config.yaml
head_dim: 32
d_mlp: 640
vocab_size: 2234
activation: "tanh_gelu"
norm_place: "pre"
tie_embeddings: true
extras: ["capped logits"]
init_std_down: 0.0
lr_mult_o: 3.0
beta1: 0.93
warmup_steps: 200
decay_shape: "linear"
train_tokens: 320400000
dataset: "wikipedia_en"
MLP neurons of a small language model. Each row is named by its layer, matrix (up: input weights) and neuron, and shows model dimensions 0-127. Each number is 200 + 20 x the weight over its row's rms, rounded and kept within 0 to 999.
After each neuron's rows, "fires on" lists the tokens most often at its 100 highest values on Wikipedia text that the model never trained on.

L12.up47,200,189,198,187,199,184,159,202,220,205,232,212,187,197,223,182,211,202,192,229,207,179,198,233,219,227,214,214,240,176,199,207,205,197,203,199,184,172,204,222,215,178,178,185,159,212,204,160,233,214,204,225,192,201,184,207,191,220,245,225,214,202,228,198,199,203,213,199,191,207,194,214,181,210,219,189,160,196,163,200,199,169,169,194,224,204,176,186,231,218,206,197,220,202,181,205,169,229,198,181,168,193,172,184,228,191,212,199,211,195,178,220,190,163,177,200,178,200,188,220,223,215,233,179,229,199,191,191
fires on: " been", " was", " were", "ug", "w"

L6.up76,222,202,149,207,199,200,185,227,195,242,181,177,203,191,211,180,190,195,197,194,186,172,222,211,196,214,196,223,187,207,193,197,228,173,196,195,187,216,219,202,204,211,169,231,159,174,196,179,204,204,179,218,179,216,205,174,199,211,217,183,187,188,221,199,176,191,221,194,215,196,208,219,198,242,200,215,177,205,171,224,196,201,185,153,204,184,188,196,205,173,222,191,205,212,218,214,213,213,205,207,246,182,174,188,204,240,213,178,196,200,234,232,188,211,185,203,220,224,202,190,181,235,210,190,211,206,190,196
fires on: " and", ",", "–", " or"

L7.up532,209,211,171,196,223,217,205,147,201,224,185,211,183,158,167,174,193,162,200,194,224,168,224,198,177,204,205,171,196,183,220,203,194,215,196,183,228,180,244,199,173,196,194,203,196,200,179,251,180,209,232,204,217,206,187,216,212,192,199,171,200,198,182,202,189,241,205,181,182,192,185,199,165,187,197,183,179,220,203,174,233,174,192,204,181,225,221,152,221,203,202,205,184,213,184,199,224,219,182,183,219,200,211,214,228,166,192,222,237,190,154,221,181,191,210,221,179,225,194,232,211,187,173,191,225,203,221,189
fires on: "or", "ar", "l", "iver", "al"

L5.up432,220,180,194,197,181,236,202,226,195,205,208,217,191,193,185,192,174,190,225,189,203,199,205,187,195,214,242,165,203,201,202,209,192,226,187,200,200,221,176,188,176,215,222,188,221,224,134,246,227,180,222,199,201,178,210,218,207,189,187,235,189,199,199,206,222,202,218,193,197,202,195,204,152,217,234,207,192,198,212,182,231,215,225,182,172,225,178,184,177,192,183,219,173,208,223,210,189,186,210,211,188,199,200,210,213,188,160,184,190,195,202,203,207,203,219,163,155,185,203,162,196,155,193,198,205,207,235,202
fires on: " of", " also", "ver", "===", " information"

L5.up72,190,204,174,218,206,198,228,213,176,208,208,200,189,197,231,198,192,212,208,191,190,199,234,210,207,208,197,206,218,178,192,200,180,169,195,181,183,221,174,219,188,256,201,184,218,239,219,182,240,148,185,242,217,219,191,189,179,169,199,178,196,242,175,233,189,229,154,223,202,230,218,156,213,186,210,185,193,207,195,188,206,229,173,215,215,194,187,211,186,188,178,191,190,180,204,191,240,194,186,226,208,213,234,207,181,194,180,194,204,168,193,240,209,203,192,165,190,204,234,223,198,192,234,180,189,190,184,196
fires on: " she", " when", " She", " who"

L12.up139,181,212,183,198,235,215,189,223,188,229,198,231,186,178,232,190,213,183,232,170,192,210,184,204,225,200,215,218,221,187,204,235,212,167,216,214,182,213,207,168,204,181,192,196,226,191,225,196,183,217,235,221,178,205,208,146,196,197,188,214,213,196,187,200,146,232,221,180,212,200,206,220,184,200,204,168,206,175,209,243,220,225,234,183,186,226,222,197,247,212,198,201,235,217,191,235,200,201,206,194,214,210,189,202,190,200,188,190,244,197,204,189,212,183,233,188,191,180,228,202,226,234,194,204,184,216,194,188
fires on: " |", " /", "|", " of", " by"

L12.up27,146,195,188,227,165,190,175,231,174,199,238,234,208,177,187,214,223,197,204,206,216,198,224,221,244,198,190,246,192,181,198,204,202,197,207,226,193,206,170,199,210,189,193,207,191,225,224,225,249,206,180,208,176,212,201,183,182,201,214,210,223,216,184,186,231,212,203,169,215,191,233,174,188,176,211,206,198,206,225,179,228,202,180,232,141,215,208,204,227,187,187,227,227,212,203,193,167,214,205,232,188,209,203,183,239,225,198,222,216,177,188,231,194,208,205,207,205,193,218,225,199,162,227,219,221,187,182,180
fires on: " R", "-", "mp", "\n", " In", " A"

L7.up621,169,204,220,195,176,199,236,172,175,177,220,196,210,195,225,235,211,225,187,198,195,156,197,194,191,182,181,202,238,198,163,170,222,205,180,209,197,209,202,224,189,172,211,223,239,179,204,215,145,214,238,219,166,211,180,177,183,162,218,177,202,215,206,171,211,181,181,189,213,202,191,172,232,178,217,217,199,198,183,207,200,214,185,204,214,222,234,191,164,200,204,202,213,171,230,220,179,177,228,193,173,193,200,214,213,217,201,200,210,205,198,186,200,230,200,202,185,223,177,217,187,195,227,213,209,201,200,207
fires on: "ad", "ag", "idd", "ot", "ast", "at"

L7.up568,211,214,209,190,170,202,219,169,183,225,224,196,189,199,209,205,211,202,163,170,202,191,179,207,190,182,194,184,197,241,246,177,207,209,178,218,179,184,128,220,176,203,215,162,176,188,207,183,208,195,208,220,197,169,172,235,235,205,234,224,217,194,202,196,205,159,214,197,180,167,204,216,207,189,210,212,199,189,220,183,182,207,206,190,193,199,183,207,189,218,176,218,247,195,215,207,222,208,197,224,195,207,199,207,205,183,178,222,173,195,200,197,194,185,180,177,211,206,213,218,191,206,202,206,189,202,138,230
fires on: " \"", " stat", " c", "cl", " spec"

L6.up461,222,183,232,232,184,158,198,190,200,172,184,177,204,179,223,188,202,178,218,210,210,225,214,187,180,209,178,203,233,220,168,217,193,178,205,212,141,244,215,204,225,189,194,195,204,221,191,227,210,211,227,190,174,197,233,184,210,220,207,222,179,194,206,193,180,172,187,193,211,187,206,161,192,251,207,189,193,170,184,186,209,233,216,235,201,183,222,220,227,222,190,220,216,158,180,189,214,212,189,187,218,188,182,212,200,213,218,201,193,162,208,220,146,222,229,226,202,204,177,195,216,199,196,171,211,174,158,210
fires on: "ud", "ust", "ew", "ind", "ing", "ock"

L5.up205,192,186,186,234,200,227,192,173,218,188,172,211,188,216,215,201,232,192,201,235,227,192,185,201,214,199,187,209,220,213,210,190,195,199,177,202,213,207,171,217,187,192,236,184,237,232,192,202,203,193,246,205,176,180,224,176,191,168,190,195,176,170,194,189,199,185,160,177,208,217,200,196,194,210,236,190,186,205,227,165,214,188,203,204,166,217,203,187,196,220,205,229,194,215,227,195,222,239,209,199,219,149,172,214,211,182,178,202,190,191,262,193,161,204,191,176,196,217,203,195,186,165,211,200,170,215,228,177
fires on: "est", " dist", "ict", " en", " appear", " world"

L4.up373,218,200,180,190,228,175,210,197,228,221,218,193,188,184,196,195,220,156,200,203,204,213,152,195,161,212,185,179,231,218,214,211,187,201,237,187,202,164,214,213,197,195,226,192,197,192,214,206,207,223,161,219,186,191,208,198,218,207,180,170,198,205,204,144,200,205,202,186,230,211,200,197,185,192,220,209,195,239,199,217,185,189,209,162,192,202,238,226,220,226,202,178,236,173,187,181,177,218,192,208,230,182,202,235,212,196,191,187,193,174,218,240,197,192,172,161,212,176,219,201,195,162,205,203,184,219,197,215
fires on: "6", "3", "7", "9", "5", "8"

L7.up8,175,202,219,253,242,203,246,219,204,212,220,175,162,189,179,197,194,228,221,196,193,179,205,190,221,188,200,227,222,190,209,194,203,177,192,190,166,205,223,178,224,173,225,221,192,204,194,157,194,188,165,201,214,209,181,207,189,245,165,229,185,210,212,173,179,163,177,207,199,222,193,211,216,218,211,215,215,184,188,180,223,193,181,203,196,178,189,200,210,189,192,181,184,185,188,196,209,163,198,210,192,208,206,186,221,203,169,180,183,240,212,200,166,193,209,187,225,195,207,207,195,163,188,144,164,174,199,241
fires on: " States", ".", "ly"

L12.up257,186,205,194,203,197,182,191,150,217,223,207,198,198,202,175,213,213,204,198,157,202,232,211,193,184,192,250,185,210,211,197,171,176,213,204,210,235,176,166,216,202,162,221,178,188,199,191,179,201,174,238,222,221,213,222,180,211,183,215,217,182,188,194,180,220,194,177,217,230,217,218,163,224,206,216,176,184,207,213,211,173,201,158,187,151,224,196,204,182,160,218,212,184,203,190,178,195,223,213,181,207,186,237,222,212,198,179,209,189,218,196,188,207,175,188,227,184,193,229,208,195,171,202,211,227,200,226,189
fires on: "en", "on", "st", "h", "ent", "otes"

L3.up40,163,196,197,240,195,223,170,239,242,200,173,200,204,183,208,227,226,184,187,183,141,198,172,196,250,223,220,170,221,195,187,233,211,225,195,191,178,166,201,176,230,209,209,220,197,213,184,174,148,185,187,220,222,182,205,179,187,182,213,183,189,191,216,230,172,218,180,218,174,185,159,181,219,189,172,208,230,178,210,187,200,228,216,224,179,222,188,185,204,187,236,189,211,210,221,211,198,194,204,195,184,212,213,208,202,181,215,194,200,199,210,197,200,212,182,212,199,220,236,225,250,208,201,184,182,207,174,216
fires on: " season", " 2026", " 2025", " 2016", " 2024", " 2023"

L11.up73,204,211,198,201,179,186,179,167,215,195,195,177,210,183,201,177,189,209,183,196,186,188,220,172,198,203,229,197,191,173,192,232,202,238,198,210,197,202,204,220,171,220,190,212,183,209,202,209,273,185,163,211,202,180,162,167,169,172,187,192,217,182,208,206,208,199,187,210,188,206,201,202,229,207,165,191,223,208,208,175,194,237,212,219,221,175,193,159,213,201,170,176,223,191,229,204,203,167,219,184,168,215,208,164,179,200,187,187,225,197,182,215,212,176,205,226,202,227,186,220,226,193,224,182,177,195,179,225
fires on: "en", "tern", " qu", "ed", " They", " them"

L12.up348,232,220,186,181,180,205,205,227,220,206,204,212,210,232,243,209,224,205,179,173,191,185,230,181,203,247,220,195,207,202,199,202,216,168,197,224,219,199,213,208,219,209,228,210,186,214,265,217,190,195,230,200,234,230,208,211,233,169,188,175,204,265,214,223,179,189,211,222,173,218,235,201,201,185,220,238,203,152,205,193,191,181,181,165,179,205,189,205,198,209,182,199,184,173,213,206,230,181,213,197,194,220,197,173,199,209,189,204,190,182,245,211,190,193,224,198,186,220,223,218,189,214,228,188,212,190,176,200
fires on: " he", " (", " who", " sh", " she", ","

L6.up458,186,178,182,222,202,217,220,177,191,202,175,233,155,177,221,181,223,208,236,223,217,192,232,238,191,234,170,206,196,217,193,180,219,194,191,214,220,180,202,207,202,210,221,202,205,216,177,200,203,187,186,211,213,197,206,185,191,221,168,238,164,174,179,197,220,210,169,193,190,217,217,173,240,201,205,178,179,211,203,155,183,198,151,235,205,195,183,189,198,217,214,145,218,205,185,211,188,190,219,225,208,185,219,207,189,212,210,201,190,210,227,197,185,239,196,192,170,202,240,185,205,189,207,199,210,208,211,198
fires on: "ict", "ind", "riend", "ather", "est", "ce"

L11.up8,185,163,173,176,213,158,196,201,182,214,233,200,215,201,234,208,214,187,234,161,174,178,209,179,226,222,202,189,226,193,197,149,192,208,227,182,204,243,194,150,213,203,198,217,220,250,190,191,200,198,195,193,202,205,201,210,201,190,200,223,208,195,219,194,194,234,191,217,186,186,190,188,209,217,175,172,193,236,200,176,175,218,201,209,182,178,208,184,192,203,197,227,177,193,242,182,207,210,206,186,212,186,192,198,205,192,215,219,190,188,190,180,201,160,196,188,235,206,177,152,239,204,198,224,218,211,184,202
fires on: " He", " he", "-", " They", " was", " |"

L11.up359,169,175,189,185,235,181,237,207,197,235,179,239,199,166,226,198,195,195,242,204,190,201,196,203,192,170,193,184,214,236,219,202,204,175,199,211,192,206,184,193,219,164,177,195,174,190,192,182,198,203,201,197,172,200,199,189,172,192,177,232,183,229,180,177,208,214,186,197,198,177,208,202,161,230,199,159,188,194,180,217,200,207,194,195,183,181,210,223,203,228,183,229,210,199,219,225,180,227,207,214,212,210,247,198,182,234,185,199,211,191,180,194,207,174,214,179,185,188,186,227,230,223,187,194,205,182,227,252
fires on: " from", " of", " in", " by"

L4.up288,160,221,210,198,188,183,204,184,206,198,163,170,207,188,183,183,165,213,207,179,208,215,190,181,207,199,220,200,263,200,199,232,230,214,220,192,199,192,189,187,215,181,188,179,181,222,210,187,171,217,219,213,191,213,219,170,227,166,200,202,210,191,140,149,203,189,212,220,185,181,192,180,202,187,184,198,180,167,225,203,230,201,173,214,199,199,227,179,177,232,182,202,213,207,220,183,185,180,217,196,188,228,210,258,215,197,208,205,230,216,181,200,217,228,229,208,180,215,161,206,183,213,197,168,208,183,166,216
fires on: "at", "ative", "ath", "ad", "al"

L7.up32,209,202,171,228,187,178,193,182,228,205,232,210,221,211,170,204,160,194,195,198,204,218,181,203,201,183,213,177,194,228,236,210,173,211,220,186,212,187,200,186,171,214,200,180,179,232,205,222,227,193,237,209,238,207,194,163,197,170,182,186,210,223,220,211,192,191,168,227,151,174,173,214,193,200,175,171,202,169,192,183,215,179,180,185,213,203,200,196,173,181,221,197,208,227,209,197,204,203,182,208,199,197,197,233,216,182,188,222,224,205,174,211,216,196,182,221,204,217,186,197,191,202,200,201,198,205,189,201
fires on: "on", "ol", "or", "al", "um", "ag"

L9.up576,169,214,154,223,178,174,208,228,217,228,189,175,209,226,170,193,205,201,223,199,220,218,180,194,209,187,179,186,204,190,234,205,192,205,196,227,196,209,215,196,168,195,194,186,206,219,193,242,208,204,182,190,201,177,213,159,213,173,204,207,218,240,175,206,187,194,187,182,190,220,205,189,194,214,193,189,166,214,185,214,178,232,181,206,179,200,226,204,181,222,200,169,153,229,187,196,197,180,229,187,174,186,189,195,188,172,193,184,190,207,203,213,199,174,225,182,186,212,180,222,196,215,222,185,210,193,224,214
fires on: " was", "K", " is", " and", ","

L4.up392,186,180,182,193,217,201,213,217,198,191,198,190,202,187,224,190,220,173,166,189,206,184,201,182,179,203,203,207,202,207,207,180,220,171,226,228,218,235,213,222,188,171,201,171,189,187,220,191,172,195,198,199,203,178,178,211,202,223,191,205,219,187,202,168,198,179,216,211,189,213,207,223,227,211,202,214,193,248,199,190,156,200,226,208,178,197,170,179,210,177,167,186,185,193,192,223,160,202,205,201,247,200,190,193,170,233,193,224,221,247,232,197,196,207,202,233,207,202,200,214,169,208,179,160,209,179,222,230
fires on: " |", ".", ";"

L9.up31,198,222,181,209,173,218,199,190,216,196,203,172,213,178,223,183,257,203,207,231,201,209,192,192,151,201,170,171,233,179,219,224,203,214,200,193,219,185,210,221,215,219,212,207,172,203,256,185,240,232,197,219,199,207,181,189,177,208,207,223,207,214,213,210,218,207,184,188,165,197,194,190,216,211,187,199,170,215,220,208,170,226,210,187,254,186,203,191,206,177,188,208,212,170,200,214,201,202,214,231,185,209,190,209,199,182,194,212,190,202,166,190,198,218,180,238,195,188,192,183,190,204,206,251,213,233,236,255
fires on: " as", " ", "ing", "cc", "e", " acc"

L10.up609,209,155,199,193,165,187,178,231,200,199,199,181,212,185,193,147,191,174,206,196,183,243,211,180,249,238,218,217,204,217,217,200,202,216,187,234,199,184,171,211,192,228,211,246,195,189,188,173,224,223,167,225,182,176,187,174,162,181,218,219,223,185,207,164,179,199,222,210,186,193,219,206,188,214,171,226,212,200,209,221,186,220,237,194,185,242,229,205,175,214,220,189,224,183,188,189,177,196,225,190,213,196,210,167,216,186,166,200,184,215,191,177,191,204,190,207,199,188,192,252,213,207,198,224,207,190,211,215
fires on: " he", "ary", "or", "ually", " ==", "aw"

L11.up218,200,193,226,234,192,164,166,179,225,209,205,197,219,208,247,232,193,180,215,190,197,211,231,213,218,196,190,205,209,170,206,207,182,242,226,205,221,196,144,238,195,177,223,165,225,208,213,195,198,171,232,206,184,176,205,194,203,201,233,185,181,201,225,187,215,186,195,218,205,199,189,190,208,209,207,197,209,201,209,190,165,160,203,198,187,202,218,192,206,191,173,205,206,186,210,216,208,206,175,223,186,199,217,169,197,188,195,179,199,224,172,174,177,199,190,220,168,212,208,212,201,249,204,215,176,192,207,199
fires on: "pl", "th", "C", "s", "h", "st"

L4.up120,197,246,186,206,210,197,226,197,210,234,186,207,214,193,212,200,188,163,169,205,202,198,232,215,224,177,184,208,185,191,171,216,206,180,239,168,182,195,228,218,189,193,216,219,210,199,184,242,227,159,191,206,196,190,194,209,174,218,203,248,197,179,195,226,183,235,230,223,210,182,181,207,196,205,211,158,173,168,215,213,227,206,170,195,196,174,202,172,179,198,230,219,189,191,191,191,198,176,143,197,188,175,213,197,216,240,232,219,209,193,199,180,223,197,223,199,224,184,184,201,230,191,215,183,181,213,206,184
fires on: " pro", "ic", "i"

L11.up77,161,176,190,198,226,185,201,223,194,167,227,226,220,235,202,206,208,218,208,184,199,186,229,202,237,204,179,199,250,223,201,166,202,197,190,205,203,208,187,189,170,171,219,220,200,213,160,235,181,204,197,193,210,176,225,181,205,179,198,194,205,188,171,212,203,197,180,211,240,201,215,164,215,183,228,189,198,188,150,237,197,200,192,201,175,220,197,191,200,191,185,200,184,197,232,242,204,217,213,203,192,206,223,201,184,197,211,196,202,210,222,177,238,185,213,206,206,182,220,243,188,141,188,213,182,199,212,209
fires on: "ad", "t", "ight", "-", "ig", "at"

L10.up243,171,214,222,176,189,193,183,212,212,201,198,179,194,240,210,193,216,185,202,202,206,214,219,195,192,187,209,180,219,209,234,194,163,246,227,192,217,195,210,209,224,176,194,212,206,247,164,200,213,199,219,176,185,179,188,223,167,212,197,224,209,227,204,212,211,200,198,205,186,254,196,204,216,182,215,211,214,200,216,205,174,186,203,203,198,204,186,191,182,227,209,185,199,157,227,222,195,205,216,216,197,207,180,222,209,170,211,203,233,188,202,195,207,201,221,215,169,196,219,210,210,204,220,180,166,190,198,169
fires on: ",", " |", " off", " L", " lead"

L5.up331,235,169,202,185,194,162,214,211,228,220,197,215,190,170,194,235,169,201,199,189,198,226,207,194,171,235,204,209,229,184,180,229,166,178,180,190,186,238,233,186,207,230,179,206,182,199,199,207,206,208,211,183,174,192,198,184,206,195,196,184,208,184,213,205,201,195,196,168,184,237,199,173,191,250,192,184,214,161,187,181,197,205,212,200,229,183,185,188,195,240,186,220,189,205,156,219,219,211,195,201,199,165,181,176,207,211,209,212,227,202,151,196,218,184,206,220,179,208,186,183,238,207,188,194,198,186,173,204
fires on: " an", "ud", " An", "ing", "es"

L3.up108,198,187,204,217,198,188,175,159,178,184,238,193,195,190,218,196,205,177,196,216,207,173,194,250,181,230,208,196,217,198,184,204,189,194,214,207,206,184,191,213,212,176,171,193,190,241,234,219,216,209,210,212,209,201,178,204,217,183,213,217,220,210,217,192,203,238,179,199,189,208,203,162,217,216,238,185,192,212,216,189,164,213,216,180,210,193,261,196,235,146,191,203,211,196,188,198,211,173,171,214,204,193,191,207,189,220,216,202,226,198,201,162,211,198,188,202,204,184,205,206,219,144,206,195,209,199,188,196
fires on: "ord", "ov", "ist", "ign", "et", "ion"

L3.up314,163,217,185,220,219,234,208,238,201,193,201,197,214,200,207,191,220,169,218,197,211,203,217,229,173,203,211,225,226,191,182,195,214,185,202,209,196,208,203,234,196,175,224,194,200,190,255,187,169,208,183,181,238,180,216,192,179,215,183,194,188,201,174,184,203,185,194,190,207,190,201,207,207,219,212,192,177,202,189,202,147,211,239,158,168,178,193,179,193,183,152,187,198,211,232,222,217,233,198,191,218,233,197,218,185,183,175,203,186,240,223,177,208,198,212,204,226,188,215,234,204,225,197,201,182,178,211,210
fires on: ".", ";"

L5.up416,211,184,206,175,217,210,210,199,225,196,209,179,203,217,204,215,231,162,215,176,215,198,174,179,192,166,188,227,193,218,168,194,199,207,190,178,239,191,210,170,204,176,181,200,186,151,190,213,211,195,152,231,187,193,200,208,206,195,207,154,208,203,205,251,177,203,194,200,233,240,189,194,205,209,212,198,194,242,187,234,218,182,196,173,209,185,214,179,175,212,166,218,183,172,235,183,169,215,197,204,218,208,200,207,221,176,188,209,220,175,188,201,198,195,199,172,217,232,223,185,206,200,237,205,221,198,206,235
fires on: "7", "6", "8", "2", "9"

L9.up202,188,174,193,199,212,224,179,175,178,191,222,196,209,226,194,214,185,187,221,183,193,205,178,195,179,217,194,200,205,154,215,187,172,201,213,198,196,257,198,181,205,186,180,245,184,205,240,225,188,191,221,208,238,204,206,182,206,195,194,215,254,240,207,210,231,171,190,204,151,209,228,188,208,190,235,211,191,188,177,254,195,195,181,191,193,232,192,196,192,210,185,200,171,208,221,210,239,226,204,235,212,189,218,210,210,148,207,186,199,225,187,190,249,206,237,170,207,193,206,222,229,194,177,203,217,167,191,189
fires on: "ed", " served", " was", " is", " (", " won"

L9.up36,161,191,199,193,194,177,188,159,217,183,261,167,195,192,225,187,199,239,204,209,183,186,228,178,196,190,197,234,230,191,178,191,193,234,187,229,202,212,224,200,193,188,200,188,184,205,192,210,198,173,237,191,220,218,201,207,197,196,203,192,213,217,207,228,186,230,216,200,173,218,196,244,199,198,202,208,201,184,178,215,183,205,238,196,200,182,208,221,195,239,185,224,203,202,198,213,203,188,209,206,152,208,197,195,193,184,187,179,173,188,203,213,192,223,186,252,185,241,164,219,142,193,193,196,221,188,196,208
fires on: " th", "at", "vent", " Th", "ast"

L10.up147,202,223,169,201,193,200,214,185,220,219,207,188,192,184,203,164,203,216,185,191,205,209,264,176,218,226,200,187,166,215,182,196,199,162,187,190,172,191,207,178,208,168,187,237,202,181,231,204,187,192,206,210,228,163,187,168,191,193,198,220,210,191,218,188,197,211,176,234,175,187,176,224,186,196,191,202,193,202,204,217,195,205,202,236,202,214,168,206,201,191,195,223,189,217,219,187,197,189,181,202,219,196,229,198,183,197,206,215,187,192,181,199,250,146,179,196,171,162,240,252,187,178,186,190,187,220,185,270
fires on: " the", "uring", " his", "ident", " an", " E"

L12.up116,186,193,174,214,155,189,207,207,178,222,199,172,175,187,212,197,211,206,213,147,191,198,215,192,216,217,206,239,209,212,217,186,220,186,210,226,184,217,184,236,204,166,225,169,217,221,199,213,190,169,191,203,208,205,208,199,189,214,206,244,266,207,213,201,193,212,231,200,216,165,187,197,193,166,232,207,192,212,216,176,223,203,192,201,187,191,192,200,237,203,182,177,252,190,186,192,224,190,184,209,199,203,213,210,181,204,225,203,157,228,181,190,209,208,214,226,179,211,201,210,185,193,203,216,179,211,204,200
fires on: " \"", "-", " D"

L12.up636,183,212,197,185,174,211,202,229,200,221,213,203,168,195,202,198,196,178,210,227,176,201,218,198,179,164,251,179,193,207,216,215,206,209,192,213,191,207,196,205,188,185,210,172,227,225,165,206,203,224,212,185,169,186,223,204,197,239,191,200,204,207,176,234,195,212,191,238,240,207,183,200,229,206,183,215,173,209,230,183,197,206,206,199,178,192,147,208,160,188,172,165,187,207,232,204,225,193,176,238,208,195,193,219,217,195,225,159,204,213,199,200,203,181,190,223,169,185,218,226,177,197,217,206,161,236,218,208
fires on: ",", " of", " −"

L9.up382,249,224,158,190,228,235,182,213,233,195,173,199,163,171,196,191,184,177,220,193,228,191,210,164,187,194,229,195,189,192,215,225,220,234,197,189,205,204,212,207,163,229,198,173,180,218,200,170,245,227,208,225,193,186,225,190,190,210,178,209,221,209,200,207,217,230,226,165,209,188,224,238,183,218,227,189,218,217,198,196,192,205,180,213,221,173,223,223,203,240,180,218,221,187,191,199,232,186,206,226,188,225,211,181,200,215,171,191,200,213,217,189,237,184,187,218,177,207,198,240,198,213,205,207,202,186,216,198
fires on: "en", "om", " small", "ed", "ast"

L6.up342,189,178,190,215,171,187,197,222,177,204,149,187,206,201,198,198,210,167,230,219,185,187,211,217,181,219,197,178,207,195,195,210,182,182,190,201,234,264,187,160,200,191,212,247,227,209,207,190,255,220,186,206,195,193,219,179,189,196,162,178,208,196,174,215,212,211,176,191,195,222,199,188,198,211,211,218,194,239,148,203,201,210,149,196,186,219,188,213,212,238,199,200,191,205,221,215,205,154,225,205,190,165,192,213,224,205,198,189,185,212,203,190,212,198,199,166,197,233,202,193,216,200,192,217,232,185,211,173
fires on: " was", "),", " former", ",", " is"

L9.up265,197,206,188,225,232,175,190,205,154,218,209,197,238,216,192,180,242,191,212,162,166,230,209,236,191,196,188,150,238,178,180,192,193,216,210,201,214,188,185,196,213,198,209,168,207,229,185,216,198,228,188,224,174,207,207,176,230,247,202,162,200,201,232,175,193,193,206,215,189,180,228,182,205,186,192,228,212,210,200,188,215,211,172,207,164,198,227,200,193,187,198,211,211,214,233,193,195,224,214,182,211,209,175,211,181,231,158,215,187,193,198,239,189,189,206,210,192,200,219,226,218,201,172,197,189,192,176,174
fires on: "-", "y", "A", " 5"

L4.up223,167,190,202,222,209,178,226,184,211,203,220,176,180,195,213,178,222,176,213,215,180,214,196,174,183,240,187,235,215,191,210,191,201,170,200,215,196,204,225,232,196,171,221,216,183,190,189,164,202,204,169,226,168,186,174,168,236,211,198,206,191,185,197,175,173,187,216,212,195,211,200,251,212,166,197,217,207,199,241,191,193,204,186,178,189,178,165,207,204,201,210,158,203,192,201,188,200,219,177,196,230,238,210,198,205,203,201,218,203,196,227,185,207,201,197,195,218,176,204,228,185,210,167,183,208,181,214,210
fires on: "ies", "ents", " people", " children", "ly", "ers"

L10.up38,200,209,234,178,195,225,203,157,188,234,204,199,223,188,211,206,213,215,180,177,183,219,224,210,219,172,191,169,212,175,191,185,190,234,205,188,208,179,194,146,187,175,221,201,191,197,240,241,170,203,171,225,207,210,178,192,180,224,209,209,197,184,202,196,209,226,221,213,192,230,182,230,226,213,189,221,233,207,214,217,174,207,227,181,193,207,205,229,189,186,194,228,187,209,164,180,183,185,167,210,168,165,199,231,211,174,198,196,197,189,238,225,202,168,207,203,200,187,186,208,217,195,220,232,205,213,211,196
fires on: "n", " E", " P", "-", "/", "er"

L11.up538,187,204,176,166,184,178,212,180,201,205,194,196,179,201,187,225,201,229,178,217,202,195,183,184,180,179,225,201,199,231,201,187,183,183,212,189,224,211,168,189,162,188,163,199,188,160,201,208,235,221,212,190,211,136,197,204,199,199,188,188,203,173,193,209,191,180,256,198,176,190,171,218,154,214,215,218,197,199,220,218,217,190,204,179,231,204,235,164,210,228,179,198,213,200,210,188,198,216,200,211,163,210,197,183,198,199,238,181,203,189,196,215,208,214,208,184,199,207,196,190,217,200,195,215,155,267,204,185
fires on: " U", "un", "U", " national", " se", "ur"

L10.up505,233,212,177,230,206,213,163,216,232,201,212,175,227,180,195,169,190,184,201,234,199,173,184,189,189,182,166,217,184,143,132,185,197,229,237,213,204,193,215,212,199,193,176,183,175,182,202,181,212,183,225,204,216,226,212,190,189,221,209,216,207,196,223,176,197,196,194,199,218,199,188,183,210,219,211,216,181,208,215,196,178,189,201,191,176,187,183,201,209,210,223,224,156,172,227,199,210,218,226,187,210,168,156,197,210,186,236,192,180,197,212,207,204,191,191,206,164,252,204,200,181,188,214,216,208,228,210,190
fires on: " and", " to", ",", " min", "ted", " in"

L7.up313,211,220,195,198,165,192,213,153,222,213,201,170,181,193,204,177,190,186,186,190,174,223,186,173,218,187,211,210,269,207,199,212,173,205,232,208,214,211,187,171,187,209,205,212,200,201,217,237,204,204,224,168,188,176,197,195,207,219,173,187,180,213,179,195,188,203,211,182,181,212,174,192,187,194,217,186,202,235,216,199,196,192,179,187,172,197,234,211,185,205,182,224,218,217,197,218,160,214,203,223,201,202,167,211,183,171,188,232,202,146,212,199,197,198,233,201,206,195,165,217,174,195,225,197,222,238,215,162
fires on: "ur", "un", "or", "m", "ative", "por"